config = dict(
    n_layer=12,
    d_model=576,
    head_dim=32,
    vocab_size=12230,
    positions='rope',
    rope_fraction=1.0,
    qk_norm=False,
    attn_scale=0.177,
    parallel_block=False,
    init='normal',
    init_std_up=0.0159,
    optimizer='muon_variant',
    lr_mult_o=3.0,
    beta1=0.95,
    steps=14373,
)
MLP neurons of a small language model. Each row is named by its layer, matrix (down: output weights) and neuron, and shows model dimensions 480-575. Each number is 500 + 50 x the weight over its row's rms, rounded and kept within 0 to 999. Numbers have three digits each. A neuron's up and down rows have the sign that makes its largest values positive.
After each neuron's rows, "fires before" lists the tokens most often just after its 100 highest values on Wikipedia text that the model never trained on. A number after a token or word is its count.

L6.down1144:389492523506508498522459546506531450521533447592450536504550448509469499478562449476576535481466460560480464611533529448414419495484633510568509482541469481397499559424468444514527471519419475531502389475453496487438483435425491456523508561477538429461446498550540498415441519510437444511
fires before: "\n" 100

L9.down292:526497499582511527374455471513521524506518584533564454515486491498498479472604484527454483488479526454498569633488489434504546535471431481540398420545469528486506573534507407410482548495521523436396472546527453489550574491501542506470582575526462559458483444436553516490515453510575469532
fires before: "-" 27, "|" 20, " Score" 4

L9.down420:468522536444500487558468465528501529481552493482542479615497537556484368549588449474496503457494428476501458479509543501482557564460479534333570451448410502514459468476505572557417513540440467546519517477459506504550364527528515508498486591611540442512504502573552552488522476464501405586
fires before: "\n" 35, "|" 35

L7.down531:480471465557508469522491480554554510486552485442492503519560473492586465499555520451417501441493519525533503539491515488466478461575491460526391510430440452542453462475500498443539400609486478499578460486566542458540410611416437449505491454498539448576548525511427496570544501466468576489
fires before: " |" 38, "0" 12, "\n" 6, "," 6, " (" 5, "esc" 5

L9.down1038:476509552506475499488434461516540462479602485461449461540519458476489482488454449450486536603495530475515416575626493578451537444615522495489530444515470527445424489454550497525502505480540425474560498507540522642466540460404514517525448526541541529462553578562467480522552548559565492489
fires before: " of" 53, " to" 5, "," 4

L5.down378:506556511415578533451444474489452508522536493554530530582431425522542542557522641507471535434466474444468515518566451562581442513550519523415467458606460441424536502503444536464557449376538519508551483557487559477477548475531604558483409454461469508501409473446492564543377462572541538465
fires before: " " 47, "0" 14, "1" 9, "\n" 9, "2" 4, "6" 4

L7.down1116:436478555448498531512503412547533479536573527473502430506492372522497516485530477597517512521566470482464454462529465591580585464536501514483533428580502477485462474517513474638523460470473517593455534442515462489415526523449516428523517514495517470510591503516527529482664499577594534456
fires before: "|" 59, "\n" 13, " |" 9

L5.down76:556414461564511609487522456580514433527573616470550514489566408483617512581482530521439580566575404568562527527527501462522482496417431494425534485528480558479479483570561618526525482488506527493504460545464556424514504462499501424433525540504473441506546491471570583479542484471524493414
fires before: " " 43, " |" 21, "\n" 11, ";" 7, "″" 4, "0" 4

L7.down576:516464491478425473528570470514513499555507460580473589453408496542519549554468455514527448371545525581501613491426449427431451400543519495510498527453492565518488438531517517516489554545402434494520452468532451501588471477521515477474538455593432557562588526454468509510581492547599480556
fires before: " to" 44, " as" 10, " by" 5, " •" 4

L6.down860:571444554481443549519495519462469493542468540509501482475551445446508502445514472526532486469498513538554386535596446487559515542473555555502561493473438420498473474540530499500548535399406528487501546405533429471501527486571529382428457452504475455457469572432551389522557443519461539422
fires before: "\n" 96

L7.down692:461536509501488585477551419417559467451515601457445424541568454587564525488375423460507511499514408428565490462523481452425508519528406506440548515483499478535490414530512540472523486552472519558512481570479514503450571549537492529474524509542502552466568517515467500424465576496518475465
fires before: " was" 16, "," 15, " (" 11, " started" 4, "'" 4

L9.down222:455535492465461595456469494469527453437469513492556587474561429505466500486516413493444491512531504509556490555495407531429535527525466533514502573556400511500440505487566430482500552494499486498547497483518531454442515432469536417470557546491539506501535508570468507508422533450524472494
fires before: " (" 32, "\n" 30, ")" 9

L9.down721:467588530495525504494492509539529460529439480437498549476511522538413483576493474462493427523515499604464607488456553516539502523451524442504434471471488574482482526476420494590505497420511478532480409478543514443499476508415588588470506446610457506479477568499578557508465469489585495509
fires before: " as" 58, "'" 7, " in" 5, " by" 4

L9.down827:564588522481506515543539478476469500608540521548568486516415526454415471496532474510440558513469582470483456530489522508518524475480408519511509491538489474550557497540454479448482506509473373552517528475578535564665512524592482510632554608493508455451509429529497577470565479576453488469
fires before: "9" 47, "8" 7

L9.down1001:445489464507516453475467439521511544517553480474524516465457552453450538495497432490446427549643533472379524537510613546521453478486504490426490518460522527506487511505508534525480500547492516571513530533488479505508395495491488478526485498454476537566544439462439528521456495453501457522
fires before: " |" 52, "." 37, " -" 4

L4.down435:447440534435527521478456443422491528436462508451517485560564503446519490472552439470452530466476563629496517482474492461528476442414551460564564481500574520463407510505498442519433576477414461470446398468544479499467471488465469468561583475471555425584557500526534513429542509577493497498
fires before: " " 28, "-" 21, " Party" 6, "\n" 6, "man" 4

L7.down387:458452542503536520559516466549555583520559515525468481464450609544529538565465592555438456537423456504500464463483574458555460486487521507504404512532543512411512450535506513469554510447518537508509477485532524495470553505544567469556488615468489421522532505496545541572475382469445492581
fires before: "," 20, "0" 18, "." 12, "2" 5

L5.down1048:467450501469418414484555551439583577526514522509463519586538534524546509540546399458547468406561472496452528510517532501477489522616432476552544594483489532558488532493501530528469491479536480597517531492518482536530556637415531449470469463414561451493437448527487531503560515494513498491
fires before: "0" 44, "1" 17, " " 12, "3" 6, "4" 6, "2" 5

L9.down1063:482447471494521520537492490420471457527465470424415547589494506486505442520499496514483454424496456495459517541477524512472502509578476535480583373534482515442422486546495571529563519372471429556504498580423529541514435514460456483525556494517538416453370528455496534504458443485435473548
fires before: "0" 41, "9" 19, "7" 5, "1" 4

L9.down891:544443552502523469519502601426463503499463507534537573501549498515490543471500446516512469541499432555507562535534499516489509410511418486496538551482526538460518435459464461603542621464435537595446465453508520433403454511483495513479516489509463464503430440440611459512588493570528498546
fires before: ":" 40, " |" 29, " (" 11, ";" 9

L6.down712:512549418541443500486536577325495467491460478453580446515494483560521602483458516463535586490558430487566540434511483465384492525529439537449520490513585523504563516535501533457456535510475523486557515569387527569475571430535464550491545537458475444465592506515522511520574475513553463454
fires before: "\n" 100

L9.down1016:490533545441562505526493529433423469586588601488561530471457477541538524515481521607526504557533435505520482592509429440619435495427452467551487503474495366521505546519535457498480479528489500496534504543550508499532490529520479526489524536512394551475540507558478561459425518499611487540
fires before: "-" 88, "\n" 8

L9.down623:523559517466551502458456494496476545474473559508563513615545481423465483530526487496553470474492558539439534498438467517416483485458549511450599571520441432431645439542501491470574515488527484506488465490464426452465543486479499517489426489407477410510513510544538539439462591603501467513
fires before: "9" 46, "0" 34, "2" 13

L9.down382:494525479485508501573482475468560466538572476546489517451427557572555509412516492526497426489503539528431495500451505471417523539440550450461489485582555508537482474497483479570506454523561480496543527498510464554451446485467568463488504512450563514514491512455605505472512438451575519626
fires before: "." 31, "\"" 20, "8" 6, " |" 4

L9.down935:516428519487510518531560477557550438491442490340468485519476500405529536533521446547601544491503495484425544531503548429559476467513519543548461568516536574541491592534501454595538547443488397548569526488513516517506493552554555470504425552486491533464531561503407505497483480366565403507
fires before: "1" 37, "2" 17, "4" 8, "3" 8, "8" 7, " |" 6

L7.down1126:532508494514421453440495510467481462549523544502550532454590469505468458501485421443469492443499512642593475500411496441423423474442460540397446432553482534537451504505519502474558503491533513435521540526432399520496406547402519466481594566432528512508473400523509538595433524601466507448
fires before: "0" 19, "-" 14, "8" 13, "9" 11, "7" 8, " |" 8

L4.down807:456443505552557549401522513545377480541552535441489495459556505504562526605525538451553445616620481488486484529530528492391473517533528465465494558547454483382511572505423547441458589470464421566533542441427430536454555509459506510520498415431537430558568531520567575517542524502569532441
fires before: " |" 31, ":" 9, "″" 6, "–" 5

L9.down793:422547527386523542452582419446495533495498427482507534456507483503514484505521535507594527513580528493573513471521479564470491469547526534555515437524448560561504529543460571420508505477472507463510482459487537515552447521544451469557483534463408529504467492576552475457486416564527485520
fires before: "0" 34, "2" 13, "1" 11, "3" 9, "5" 7, "7" 4

L5.down588:539526434499417568483499532584515493561449461512510546454584514523470477377435526494490474382489541585504610526534503534550473579477462477542459444527505500590446594468501514482601451546465493440353512490506449489502547517440408476452483469502500556440410434478496547471543525510437629533
fires before: "2" 19, "|" 14, " mi" 12, "1" 6, " Total" 6

L9.down105:491551483500461469534498469463514501479421560463460506484497472572579518544504421460537582547619475485443463491503436503498500472555494445428519519445515507453443510426530500445555507528511483475485470567419468518509575425492580530513462422483464567509522468499575473575480482426527444442
fires before: " (" 56, "\n" 4

L6.down1033:530369425445507538455532542552531531466456526518499471469525515484489487568485484435533509436498572549502517439490532485490431553478503519500396556485514540484439597497421487520523447468521589478474548482550454460480590520484465478536492452493537472545448469414467508560449452486490655489
fires before: " |" 52, "|---|---|" 5

L9.down685:515502407549410592414480469515569538449539440419467516410482614554495441549490542471513452525560574436466464598523481532573547523490418557475442424549464509471497594448458489494505473552537510505492488445515465544521524528474599457563430485520594514437476491524487501485448502459539522420
fires before: " of" 41, " and" 8, "," 8, " in" 7, "." 6

L5.down746:612391507512534565437507560467483464498585483555485480496534544584514423488446515498560570448526493470544481521472497537482592453549528410485454454474463482481451511505434506502450505434532480476501467476560505603455569490434535416572487485441542476514488516499513498496528508432541515451
fires before: ":" 22, " in" 12, "==" 10, " life" 9, " ==" 8, " and" 8

L4.down1026:510428452546493441523447504508561521552479523504523487441495554519547433465452440527501513441460533508559403453555519417445506485481559419516476522473468494411599590476491487520519560414540460500553468461547457384515503552470531522521467495547481527426496496525437526502495557456512486583
fires before: "0" 19, "2" 11, "3" 11, "4" 10, "5" 10

L4.down18:380451490467484455505492573441467427555509415559506572417526575544522486583496486518536408485557417432501514455478585545530529477508370438484492440527490577499512438495538546487588469505477546414489502543560519551489476509497514578428502425535437460571546467448611504476573477436519521476
fires before: " |" 39, ";" 9, "″" 6, "\n" 4

L9.down733:493537537443505501514524479515509515473486470501442654486550463420374509420536465539492463467469487501545375488544532543472478494539496504541499409430503527412492502504363612474517419567547522487433486516489446572418428467590386508523462576596385546517457491510541534458480460383540456397
fires before: "3" 41, "4" 32, "2" 19, "8" 5

L5.down874:475454464529401551419573466526519558540615454456484506538512400528539442489516492543550466467498480562482463557442517577412530544574531449512483446482610398397468405426520478474658454489435435460590529542505456470467473537507567460463493401501551506493525496502555520458559489481551510525
fires before: "\n" 100

L4.down340:533497466455552471522537507473484551447459491499442471480478578607485454407526508439482504498509490484505613467504488512528564556452470465495484424536501555477499607472509492531509442530449442431512451463533476522505543527447414450614580474489530452561474456619499541508443526453405464513
fires before: "," 56, "." 12, " the" 4

L9.down1137:489459557477569496531477488494483469405466501486449468503466462531487460468495502418481492553471616497481508489482440484492518497547514453424484543506539461556430512532476537565522523508462619554531536537447525473466487472510508401476490516560470492509444551471488572438507374426489543503
fires before: " |" 75, ")" 22

L7.down556:488506487405565545466443563467457554414426463462558526531558516562442456596452480549372491560388605502510506500497453550498498577538551537469513521476530533478552474535505561446411608564506602518536443469583425473474480545423506516445537442458589443525438584537614579497517501520561487522
fires before: " |" 47, " was" 6, " is" 4

L6.down447:462534460533468524434497506465534513480578512510503447547495467478448557470565479517465447495534407552484426449441525524513488458418492537511493535538479479464431518467513526516503538527558572597557624484506510512417490537541555469473501522542440485604545490481554588523518478511582489556
fires before: "\n" 97

L6.down873:530475472536504538502476523457500416544491535540527421596464451559468475569440570516442449508431551522451507512529523462581551523506470525524443517478437416507470427489492476617555475398531474611568485452555633521557571493548570499515505481526520460562436445554452513471606427557503468452
fires before: " " 30, "1" 15, "2" 6, "==" 6, "or" 4

L9.down1129:511566495561412507548552566446568471538565477530559505412550492554540386557560438534471452490470462518465401518514463532518531546505535420454497518419489418530549427450529479405537517522570436499482400539509512418430461526518518575508582490509490541470488522536597574535476460469482492556
fires before: "\n" 32, "-" 13, "The" 6, " a" 4, " the" 4

L6.down795:585453521509452524408554441480507514536506446464483490512454476543457440637437459526460590392504633527534508528478380420401541524534522510444476508506501523566490468581517537451546447554527432554473467494489551556481515546482440503607445511594547511469482519591479554403560481526458402555
fires before: "1" 19, "0" 15, "2" 12, "9" 11

L9.down115:443485571494528590502499487427427486483468504423424488540472449435487444504489489458458449480478430556508494517579508534498461534448491487476470513486477490454520494431558554516612405495396398489538504542483523475480389473583623446528527482570559504498421626505476515398431472484491504513
fires before: "2" 21, "1" 19, "5" 17, "6" 15, "0" 12, " |" 4

L9.down1134:526553579506467529565522430464558500519500550500563537456530451554509498512474516531413530415538518486473444540526507488499550426517638569434549592425585485533432365464511442538534417418394611489498543464553536632573498381516507500547557454531467470462610426509498524568493417518525522472
fires before: "\n" 97